config.yaml
attn_scale: 0.0884
lr_mult_o: 1.04
dataset: "wikipedia_en"
MLP neurons of a small language model. Each row is named by its layer, matrix (up: input weights) and neuron, and shows model dimensions 170-340. Each number is 128 + 32 x the weight over its row's rms, rounded and kept within 0 to 255. Numbers have three digits each.
A block is one neuron, or neurons of one layer that tend to fire together. Before each block is what it responds to, as a language model described it from the Wikipedia text at the highest values.

Markdown table separator dashes. Middle hyphen tokens inside dash runs, mostly the |---| separator row under markdown table headers, also --- horizontal rules and rare hyphenated words (co-produced).
L6.up159:146117153120108138111094090166104120110125092100094124119149182072167113119033144126138122158073153107110110180142106118119109089110142131083134112100149083148111196147076110126168131095172158119141183127111128163119126126141174144173110142125146158159128105173076135074137124140099129125164078212118085107059197117041193142173208117059116154092134107053163116112144094082100154112125101196162111120117160110142211124165146120079113133095055193089136095141132147093110093160094120128118131075145117106120169176136
L6.up649:119103230143115107126153096116120148087096167124112062116147110142116171092099123052122183149169110120118098130134132168116122173173147093183108092141158082123093121145122120138073130144102180178152122105117057195102152065090157139152166085132148135085143138136136129123124071162166119152138153099079091154126167115123116130112148115149082205123133146127131113101117112141098138139159167101098155142090056127188162114169169146133154150092139143140184167106121077126142065079163112122134140174087194132189148128165
L6.up699:111132171118183148143119141126095071075136166087088141152125133129140140107152147145170163118108085164135095144111183123152122154139140162127142142106087137171142128174109141157138172132185149143192080166126137131085139094109204131087150126066095147127124134140181113095159087127171150148116059145134110092119215146106065140108166099069116148126090102060121165143110127092151114122123139075139115176107148133132173190239130187123117134099125108095145159110089047152118163117200124135159186103132135087148186122102
L6.up3464:112191135146127130144099119085121126084083075148159132117126037074150139136149110128154148179182113108129167200088149172182160128086148077157159109061179161109164193119081188179125065057128168137116154139124033167082158110106135104090084095177109161181102128137181114084160137091140170141111074145087133155055131134020070164089136172138096060153087167129168183158135138130083111159130106149093050124095135163220117070101100114156100125102129128152081137133092147165138136085116147057183196134133110116169157154082

Table separator dashes. Mostly the second and later hyphens in markdown table divider rows such as |---|; also commas after job or title phrases like champion, or minister.
L7.up3839:126141141126106151103110116183143110083160083117074133109153123095173107094130114122077103204163093093075114140077138132124089129111117119110120058173148124116103164184105120139116152153173130135117150149140115127148091089188134128186098163146115086108154133136149083171183082177134096122136110104186110192086179115114111220141156094166116140153143148152170083135130204183141072142104156097100098109180146096149131112069074095169140117128131155120113143127163050115079093152183154076125131157107162102122138135187

Two-way and quantity words. Ends of words expressing division, pairing or comparison, such as neither, between, both and fewer, plus suffixes of other split adjectives like cultured and bundled.
L2.up190:133145145144185082124203166174093183131135151154123082137149145126156139080125083119078166101101147127119099114172160117108103153086164114141157103138122082179095156136087139112105116132122115104127142121113145136085116103118162106120129129168102101112127087154142124073207102184073127167155102088148122140103171131131091160074172091078088153162096130120126111036098096135073074129171135093153198155113089122113128162144138170100102118161123183126173100147101167151151110156138131161114169140139122132085210108113
L2.up535:130092124134174140059181120124145135064120122087097076096113059098150105075088118087092202130158113108141151202084120155149079165102166126126158102090109113135118097096099128149106133141157069077158166172112140122109119163148162123166168126115131167124145097135156084085197117140039154094121142172166080145130143131071155115068150124085111086147129132054164171118117130154095108164123125115149158042158128119165108102166080170112137131091131152119162164153151155143154163131179115137150136152171113086088140117114
L2.up603:101141124163158156103117118090174166114104154146096090153064123134095185186123149148098132074105134117136142096140180168088106125140127084139137191168133102115099135136128175182118108132130152161182127078112158133092112122127082157158192175124160170144089095163119047103122119141154154137069105151161156099138120131082097187147133118158113126149145108148109173124059125169040153098121143090082120089084094210154158141102152109143095164064058136086157124092094097160063099217156131146143174140153142163124166150145
L2.up979:137116114179183129067169100147142102073158074096110108097151119124160166130167164091159156089068148156108152106177161092107036141097140126177109142130136125114131161119114133172117110144135082145138157156136138199069138146101163124120140088150137123094100101150181073038159110125148125132175080183217035121099179127133139182100155114086150129181122112149118162061128133122106123166152099185124171098137153153134131120177099102102148105139144190132155164136090087123123138116154166140096141136132154099130106105102
L2.up1379:114173142123179139062180161134114142047089088065106083115088099146133122083072131117109113112107122206233142048139130149105103166073128115126130071154089108140108112118104133167114104140144150109118153139143129122105113131103094118149120106186125138177114110187146119082151162159030124114086103106184101072065180161125135131118138162163102124165094160089132163071152122094162134175140086072156097124120134111089095125130157110126099126125161221154169120137099149125176131119193159122134134101131157134101145135145
L2.up1415:124110102173113157135144161146082190108113173121122060127120107135157134135078132114124133125099143046138117116192124130086099144174103152136084172158167095118171145115064190126175118133141155132137122158096143103174123157171083137131114115114116099086133087141100151098172133147097127192139119057206145094074150159139098165087158113172153146152067133093163131125088130136125116128103109091137127076152130152158192162096157142144100080124198181163126138089109132133147158149147134114096101127177058125100092133142
L2.up1653:127197121105163103062103157112187182087074131058099051116098079092178116104098156143082132091131157135183139091177111195116104101086126161152103085136144126135138123093118107068096082134149135122161151102150147165107147195192079120174130131119135105195178145119129093139116137161099203076077101159175118137120232111133118162081191125128101142140134087138089107075115174111131148105152107112158053094181138158086161108134148151130069102093125145150188152123072103125185120115204133117105100140145147169135076145081
L2.up1851:139100177118165145087151128184114169145163119103090095143130083068176181130098103091086140152136209134168108124162064141173157144107135109131133154113144111132145162123098104154189086153129188134121145100117125145127179130135084173116117110128110094140134127102140076108105150148174145135155071102156118093158171124089151167098163164129100168124098092153094189131119083088118059120138123108186163148133098132136168153153149118138164115120095174159171135134145113116100182154103136125110173144147107190115178108124
L2.up2429:119140169133210101103130166135165138040121118107164104139120060130199094052057121082099110126166105198172095118099158080084132193119146100171115055075099138143118091097126135103116111163125135144097133119106118149135131087131133170104164106111150157142142114135141122140120109167119161089129136128221107096103111157153098200153146070127117096103096149123169170037182072098095097193154150088138132138103119105093137036130085155189111102148096151156196137140141113176181118061178139128116087136129190134173075137118
L2.up2444:154138092143103096132128112139069141139171129059123087126128130162167126141198147153131162117153121163089104131108144122115088151143111100131160107167124143128184110142132144146093069155090083078145112166138129161151115093173086119091150100182130164111065075131173097078179207110121131053124105106149117171108120170181143110093141162141137097125071192143153106082074139180107071158168056122096145139151137138155116156136094198106115132100140118063162078138084177096087102130106126141089104071134116114139144137137
L2.up2488:115147158132164096084134161159175108146170120150106129108098117087154123090139136118107111094161147132140170066092133018159122115121125111143118104163108112152147150114117157167086138157111103117128126122107109133118092187115136122133174180110155123105073122201140040114215142112188139158179090107166125165119160114144113204137156166111117061178108138126157141083069180141115165145169145117193157097137129143161125130134145189119167126114110160105208187158149173093144181111183106129119145081105121075146151119176
L2.up2580:114076127117128170076154121168104121122064057102100113164164102124161168077101164084185094108132149145131091130139115164099067107105142134113137102186096134102132127097120128197131065091114146098137122102129110192097128131180211163138173116110090101116137091111129098160192100123127162129137111168188143145129247112124082104048151065056160104180127129104127137101114125130172087146131144137132149150108132211169132181140118154082119085101103130127214125131146168162102083141112109144087180117176147120109067125101
L2.up3142:141113101122094137114178110168100118169161140150170086150108181122172132126132137082081165164102167125160128116128118171155158146068150173118095152116117092153181145130118136132132066116200138101172135173130134141092156166089121104134123118110129172102082122123139126066149112125086138111194100111176111103139158099114093130091170112100114134156149094120079115173138135137156118174075106136119162115068159134115087135188054159113115158136089179062164106128116176087107171131126161108079180132088202096102179146092
L2.up3443:150176112126139141056201157185125201090110143127139116118090126113099106103113132114099162147058163185147133132131154157156104151067187153146139148081138105104154190094083162134152062184196160124165102123063136095059099178105086135150127116163092086062127111136147174160199113167099158088144096109191109158087144128085130136083171140105110129174079104116133155092068104147121132163126150111142151153120145131106107143146107161081057121121098124139159092148089183126162157093102125129135143147151146117140168141109
L2.up3666:126158106101129121131191090221152123123110105123144138135098098127159154067147150037152141120106139143132151100094093112149103189108141072150115160061157106124132142115134128122095139170131117109141145150111125136130119072106106071144201114101156039133165101119149076169124096159078143106131117114151121143133118111131103108081144166092149090134171124071137112074160172156127128098127103146138107100102164117087101171150147137166080170142144144146201063137090192124223107143166145115165160143131149084130108114141
L2.up4078:113095128111148212148130145131116074118146130113108116132115111125129117085103106132164087122145123127184183094128146097103137113122109140117085142100093158170137112155108147076182050105136139105108137058134145173095133170094129146118120105162161106185102163143144151118193125123119136164144092135146151146134176149151161163121183092111119102139101115077130146164091114122185127141106104057114085084105117144170147182199148100139140105158151177133194104136106161128140131150190152125122191119167132133054140138123

Place-name completions. Final word-piece that completes a multi-token place name, usually a city or country, such as Bucha-rest, Kuwa-it, Shangh-ai, and New York or Papua New Guinea.
L6.up67:107125109118096137106196137167163118157128103115057110182075145090115167148157152117180108116095126059106147089128116102191097159157074135104093171112129061158100103115040144183123111115121142114159094110089163140079128121081174079168152139135147073172098168134105085114100167124133133159088158048069162066180132123087118134109148074091139116159107143146097142190112092153126102157140132101148092103141088096126100211152114149146181101073211128101156085181069106164113125141143120100115190096191145149108182139039
L6.up2307:107108133117172133086142132151104153144122153131065070192117098143133128113160099081132173123125133145155173162170104133149071126092084065139126141117141103179126132179102133130178105143091143074169079088150127137122098129077126149118132121107145088139140128104147122128172111078115098123183174129177121102137116098139103200160153175130098050130157091157120127076102120141106129157097159129084096077091110117122095159194124128085135147117149128094180074069063095135111092097120158117072166146121150159133128107145
L6.up2589:121133102093151137149134087128112121165104132139128092151126156118175173122153107123148177163150145149088131136164106070180071159124079078160150124078132087100134145149107120075144092135101171063156158094161124143091112139075169081163164117093122106099137135133115113092123141157144132097154140110158112120148133113089103185155197160057120128149098167115151198072085079147146065097140145166175089107137121123154126169210153116132115160110105140118134125159049133168164084045171122117152146124175131213110184132097
L6.up2904:125132147079175180084138180132099110176067113103052120152085172070167081173148141157129117139135119084126081150101124116123090162098074066204125159133168078129142134139089164158130109163107085065180150141106142158101106202126161138194183106088145120202101198159154119139126144159176128131124090154125117097138144112123112119166192141100046119097093134107099121054109095130150170133105143133119130105134098086107112132225140128101137155171140110155143103124095073116120119099163126143131154155141165146086149097067

Two-way quantifier words. Words that set up a pair or comparison before a noun phrase, chiefly both, plus between, more, only and other, as in "for both internet and…".
L7.up2239:139147085145137160099156119153113148062101153098067111080102123159146160087043111117154135130141136111155146135148133153114130180167107042187140154121124166125109146109098173190125129180188107155107154142102140137125151104101150140166194087088120091154088107142167149104117131083163135087073054143147110175065153056130132148059197117107153137094061079119146096109105122124107155122102109180158181118082132158079184143192085127154104142133179175153146171124113112176146167108189119120109140190192110133120202151158

Hyphens in tables and compounds. Hyphen and dash tokens, mainly the dashes in markdown table separator rows (|---|), also hyphens in compounds (co-founder, play-off) and score dashes (4-0, 2–2).
L2.up70:089132184138139140165164107111108099137097160077177097141088158202141124101153099049082087138135202124079156158167128165137172123178139135136107100123105141107097152163062111139125156111135113179171099182044066106073151124140109121140130104142153136139090106118092125105082149074183161115145092156143140130126153081169076098179195099106136095134079124113115169124134095137166125218170114136118115115126090165088128173151093059147187130102107130122153191121187137110151128177168176053094146114141186170173159171149
L2.up209:114107121096137166122109114200130126184072083143106096178102181159150175084143078153130154127150077080142150133103167156102174159121144108186105121127143095108157191165122184106120058161122184116166137188112138111047118148116099183127121103145117149156130096142159117146141121072128154093106086087164134183095189120163133172103174076130071125125131115133129146127113147134073083124166149161133086132062092218169114171114120076086180149117111175187134129073125146104112066116173091121142184112102149141151121117155
L2.up211:108113195120186154153127155137132194087153133080146135119145100085128137123135078102129134111167180106148092162132097158124142098148185080177127117087106084143115181179072196148147111137123147082161162099074085145115073126129139135176140125130168121175141108103135076092124124112143134153118079096160123146075179074077106138148175144098125124187197114015168136129106114154131182113121169149062158128070127152150121109155109150108109145106129130113182075114085130134095084095188130100166196135147124147176173155095
L2.up273:085113143162135081177125157117060181091108127085134087114125142135127133159142103150100151163153162161133110101164160143108161122161109105140082127086129145118150123079072130130161142135130134157158152107129061141183090188168099138159085173137165114108099168128094103111161155114178153106094133136156145102149178105068102134129179100082130141176120089119162096128135115119145190161130156126165164131109117173164158115155073145103135066094112112152151150082118145148106144163149104049153071122122167103176131186091
L2.up464:117172144186164143148108074164153091131201160148103143185138107159140168118096079155140168102108132167078080139132103146108178181114098103178102124094098114105100144197111158104165072108095111124138094117159116170113111122126142143186116124165152135099119106136118104160135121142123082106136089142154134133092174105156113120161143133128084161157088159104137129117102116133058134121096148143097153113087106127140133152118143147101140129145087141212138138130108115124133128153160098143079168109099123160155160124160
L2.up591:119120140166098113153149088113112174103072106107125114095095171146182099160101110145143155129111135102078064135191131116121159149176131154107099140116114106105104194120066142111156137077174143143154158087099105106135072168121138149186117145121135147165111120142112149132108144053156196136177087146158096152086141111072040104159149097056117102162106146111172160114184164098111206130099126155144162137108150136131146089126086086157173135094111154135125190108163130178038134138139142087133115132151175112133177112186
L2.up811:128036141141109133129159103155145148088174157121149156177095168188171143045121178101100145123133158128065092138171115150129146149204105093158106101126142087121160148158096182126113114146170155104207085139103135124126145097145114167140116163157070162131094130162135080134223138106078152133130095105138152211076194128119049139161157094025115119159189135100120131137159160110148163112073056141141081156106099115156128119137122120122139132161090126137122131165114133131087077102193120115152152139132113163120143131104
L2.up1022:105142103196163171112152107176123163152137087130107121129089168140104155112134104079092169114051150167155139142152127164126134116071161110189078136133169087132103176094086203138173074104184163060171123139062133184118107087085125139161158120160203136117092103109103097099171114081125138107131075148148137094045171091121068124150185075069104162148154138080111114135134121145096091158091138162103145127094110153174133140154061157129115129143128162086130150141129164186105129104153079129137178129173182118107116155102
L2.up1170:111119148179143151123103147131116115162117133106077144140121178146168136133124130162200103141108139112147115116162156136127169101088056116156137093118142115119110157132084193125178152171123144119203140137104116151166146140111162170180080109181150154142141113089092116123104155041193135105133050093109161176093163127136079095150159080115102116150078181119104111126109128161125150047103156139122121123113187168106117156127180145133121094152129124140124179131161089123138107148183136087090139129146100092156167151153
L2.up1806:117104116143136136203121103133094134079099134124131173184130170119108132100134066169057144151103102121051069121148165145088132136153121106111050119150155138125140124172116112102133112148131110202115183184136095100095042169043131121136115159217149095159115123197093093128089110123147083086124121128133179069104142169099141161134156133116159144151150184181168082102156165136136191124141186164098092084156075165144162088150062106118106120129133183110120132124115106148187088106174085107170177103170190135121130146164
L2.up1977:087093143165145115147181135117108143137107123097090092166164105101131130133099087144065172101125172108165139149100164166093136103124120118092059118105100093135095208130112172084177100068189173082178110143146069117073091150141171150190106141180167161085102110101153111096162131064179128113146113146132103118097191082091067182154180060068116110168137110160146117151118123141090145152136157119117124130106140203156121102124120137146151119111091141111173132149117144110085131118136094065104111094144216132165163109121
L2.up2009:081081163130137098150115066088123145136118139121136136111163089092162176116105144066131099137089156134095087144151114181186104114164115124144155077133134134120121255193110129181143155150128126136201155140082094145123099135136123153201152156135163129155076111120155052086098094136166131118111103092135120173110160072088063174152164147074155141160172170079112158119113166128141119137102129136139105135096134158144142095152148133129136153085081103113136088079161116139129081104208119081091077135132191190161174146128
L2.up2160:079142156135147142145182120144101138074108140099142157138156116136161153156089098135100145110078171172158132161129152115124147099124140107177138126125138098142141177129105131162151149132157192119160143140059112128161098134123124136150139144125142159133160096090129049104080071123197175109092029136168164135070208093094114160140173113075142119158091072088199112083150130148080179112145112155119152104121131197148133094193131143124095105101106129153178191105089141126108134164194153080124181170128141126183161134122
L2.up3805:082127119135138145130116061115107134079137138113111111135112047125186124163142066078093169114091184113120106135136108161181110108161152073112143088128152110148097192161077167103151136141144157080178131129082076171105088143133115167144145114151123130139119148089136128102140108097176169139085064100164133153107190071073080135142163100095154143140146155115147143090142122112149124115139076114088131115082099142139137119142126094147168122121107139149145097132152141183091065117178153074109172135143177162172157203179
L2.up4009:108133107098148138158085162177110136179185073113127136106084146170162189100138108098087121139164144116110096116182102113164145155131154099166079082041174102093075147175088137085144087126142173143165127124138079099108114178118125133135111153192156091147113115121153087124171143139162059077142111069125151155148216123112113152135172118078092132144143183124127133118079168114092138086111140187130158112115157211174084184117118135146188138161060184184098102142119134161095167139144089067134179121088121132139133164103
L2.up4043:098151123156209107173141071166097161135226094083116145168136071181129138123127144128082155151125162183172065136080078144155159116139104083138131081121125126137119189192140166147119149103182136112175117104057086174143096105123156086189160155078072103154167149094126076141100126134143122112114085146135142151088184101125067119140161137122084073167175103111158144165129103156132160122167122130145106142089134155107088133142066099182111110164129057095108082065130157092107088121156116066103174109072111123173161163141

Country name endings. Final tokens that complete a country or region name, such as Qata-r, Kyrgyz-stan, United States, Ivory Coast, Guatema-la, and Civil War.
L7.up4074:114125136116111145136064137145157203121054126146111074136142170144153190075161106124130161126144081136095153163168165113121115136074083084114138153101120096136104128171106145091162084133111095053136131055114127195108118130093124105130129161179108116150156126158084073096095111130150138081123121129123134113131148172133133152172200022153094175163139150112080099115167113213098125129141164073202103088112151119165088113137142141118143168108136116125124129137147053146097073081107124116139117129135149148068109141105

Word-completing final pieces. Last sub-word piece that completes a word or fixed phrase, mostly place names like Beijing, Somalia, United States, also as in "as well as".
L2.up580:105143147114149143174132147164099102155109169139140086135130132146139168144142121154195152120104135142108131162183118118103112119147141133085160157118113140126111095140101145170156104072093126108140126174130131157158124214079064128101163140176194178139097166239100113109123186111093181096157097130111147094118136119118124109136217073151115103159063093162147103149090130149171176127157138111101077064069137127082125158162106143090135130133084151116147081125193073169059070139143169136130121162091184128107145117091
L2.up896:149174167138149142127111109153077168137094137131144119127140140127124109129153141172125117166080103127165086092144130133168122129134115112086177144125148140108141142102081152112142140123080124101173105147135128160163131203111064167126122107174179183108150170148099125069163147120091111124156100119147106122066121128078111133125133130083146148132105120133119104106145134129126140125120081138156087133114091109142108109173130162086143140098088098156133106149151075135115106090147102107132075128074171175140148102092
L2.up1405:159178127098105090096127083170116032096112176142099127083168127129172140156121208154129156168103138152145105028117112123133167159172103091127134169185142159060145107165159164145183119164155142143125133157097122131098087158153161167112136122147156121172118147106164175118164102095114125173175158127125127130110135143101100127107125108110125175111152110137148159118138064159129105154134162135154119090140086160186116157155101187127138131101104107120141107114129113083169148124130119146147142058151126112124132115096
L2.up1560:060103132078109147100172136121111105142101070118091118202134136150177148098117137129134159130121131161114143107143191145112108097116162087144136124153127180136128094134151136155104078129142127022116156165120127183105116137074147104140133106112105121143126172112136153117130128125110134098100142099162156114159210131103121133124181136067092113160087108057096120132140124175114153103137147132148130086091144212134154150191148147073149119102125148131143109155085160119161042116130113093102184148146126141149128106142
L2.up1657:085104134116120124082096079081109128140157143147087096108120128168140144096140077129124160100101120124109128166169157076164063113114058124113138148148141097175128091139125170101139149107081153102161110152126139135146146177065178105148165174135084144180120167167142087119121136124160130122128126128123118118148140122050064093129168135075116089150140138128124109063113137186128153122112170126125083088142209117127086147184151165093071106134096104110160136169083090196111052100169175139099178118181128186102171112116
L2.up1731:111128125147145179120125142134140197154090131124143045043147093134142093059112137145082154116117169091093110174122141128175135205119113177090074094171144140134132107227166113125174182130105140149119177155111095114116096169109148136171180078160130088204101124090160167148123086107176133127124145103086092125148116093112132158171179097140134106128102185119136101089120141161065128142148115149101121049094130109129165100178087108119140166088088193138091153125114077156174034095165120111096128104165109144152185138137
L2.up2286:147154197161149087124193162132122128058032128110069127148139142136118156107124073107118131130114167078108096109128142100139188131165091119126091098098168108127154132132134153074173103147101136163131118187132126176170092109128113118074120152150093147152153099101156200147140146090136106072144099146138090149120153138118143241170199086117178116151115161126133112153092140108152103176117087052114086131133117105135105085129099090068156106137138157171186190150116120121140186140126168131066129097173159142101119105100
L2.up2667:137182172108108159144148126211135134116088143099146091169085143039123154110100107128093047119158200060117130103156094119140088128167121087120156146156137075099179115124080128122102083138152134112096178075153112125130095172133087139157090137119157090134116105120088115193148137158082104112082141099194128183116192107075103145143169122124150138172129053108097095116115154201155089118072094111172125085169106130153114125155105190109082109129121149102149147050149119171130142145146120131138102166122149160141152136123
L2.up2842:114136124106162126122185127099120100128146150133108085130115170150137099092077102090127153151096142175175128168123152158150084153098102096101093178106122129144103104131164136088096151118142121094133141108094133100147117070124124110124161118150148149154196135107127151126183101126155169064110016079145104131105135091082099160158161110095140059155097124139099167114174130176090124154138149092178109120152185108116119121160153107087055130147108102153180088175083135170099085097104152118118152155170139180113076114110
L2.up3200:120160142106188105128149088149179126094168125125089146135172144175088147062155120125131114136176139080113106099122249154125138105047115104207133123202119121110148185120115134128113138162161143119142147129137174081088106153168143138136113126161166112143117108091122125099137131116082080162090124102146154100185143099100093171135149062153077105151111167115124089087038096121127057126205151092168117130124104123175142159187147131128088105201113172145196106143088114151173093050178101153119149099117095163150178132087
L2.up3341:147122124120129115082176115207115105128128126120178143124144088167161128121158175145122149149158162181107094097125189179134072132156052086112147167181196139096155135144132149126150119117128158148148133141114142134152094141156122055128160162146137126139162148140060161184127093161107091105091091089127131181066147120099140083186154093138112085128079104102135101140087155230185113093131134095161125083087150133136110110205120160133101088101130126027164014083115115080090089093143109123143135131088142153163193101077
L2.up3490:149079082158091158125168190111186192129138128117173095137207109113120202117113153135105076180135138155114158107199116039139131104130127079104125152036164158107112120160116122057132126167134096075138190156109118157123097066165129131098156137155099118168135173155133152089166142150121128169093119179187109142117129212139142124143081108147121133130129127134154092127151127158114204157091132130144107193170164180127148115125109098092152180044108123119092117127128143143106131077163167138128166140121054099092073099171
L2.up3516:122144141088107179205123110121098142157131097110099099164084112189126146122103175146170126139166162137137128102180128146144142102103070099135070117099136130112084144174119167124140107177185142157137164173115104086155170196121121094174154125154179077095090165095114157129166116091178098072127141120108142114102131130169082158131184073144131132166075140135105089091120138117158134173112115155039088054128113145109149103210131105099121116180078181145137080076133139099131125162156179104084166075108172179085202125082
L2.up3730:121159136179136132118106129108147160195115143151096118140189131128142081154127097190108133137177135175131120157141142102128102209135027112143087167133119128130128117169099133071102157161092086096187131173055132103140127151047134084141124083132171145174148085126155166050185101092145101121164116107115090132110129124062100150133162091121114120103097163147083067092070168126139123141109144085106046088101139122116093140135152170147142108130104105165150156137139094151151135110114153141141117090086132147140169117120
L2.up3743:120119113099117107163105108140132146129118079128146149126095104172118094105167144113067155149150131140093137106124177150145113091155154114165059078142062065129112201121152134119126128135103140074153133124140094111088086124115147110121141149130123082123150179114166145186135087146141168101104137163125050139144104104064140141103164133120083110134153140122071149126170193134131120154129132155174087173147172125090085113169067094176153105067137087157126170106170113103097116103182060081195103147100141153165123111089
L2.up3765:145143151125107168089125109159109164137098154160116121081150081125147110104111097071099195149122195109160099096165128097132142183126114149118094142112113094099115143136146109132147128087137137153110148215120118122120085193158101160179175115122153115081120084186118141066120123131081153111160110148133073091118134073087063154177164091092168116189146125088160140087148163095145139162153163136097158127111125063119144100170112147114154151162095163117148125101116122098163116122156130110123127141188198214111168095167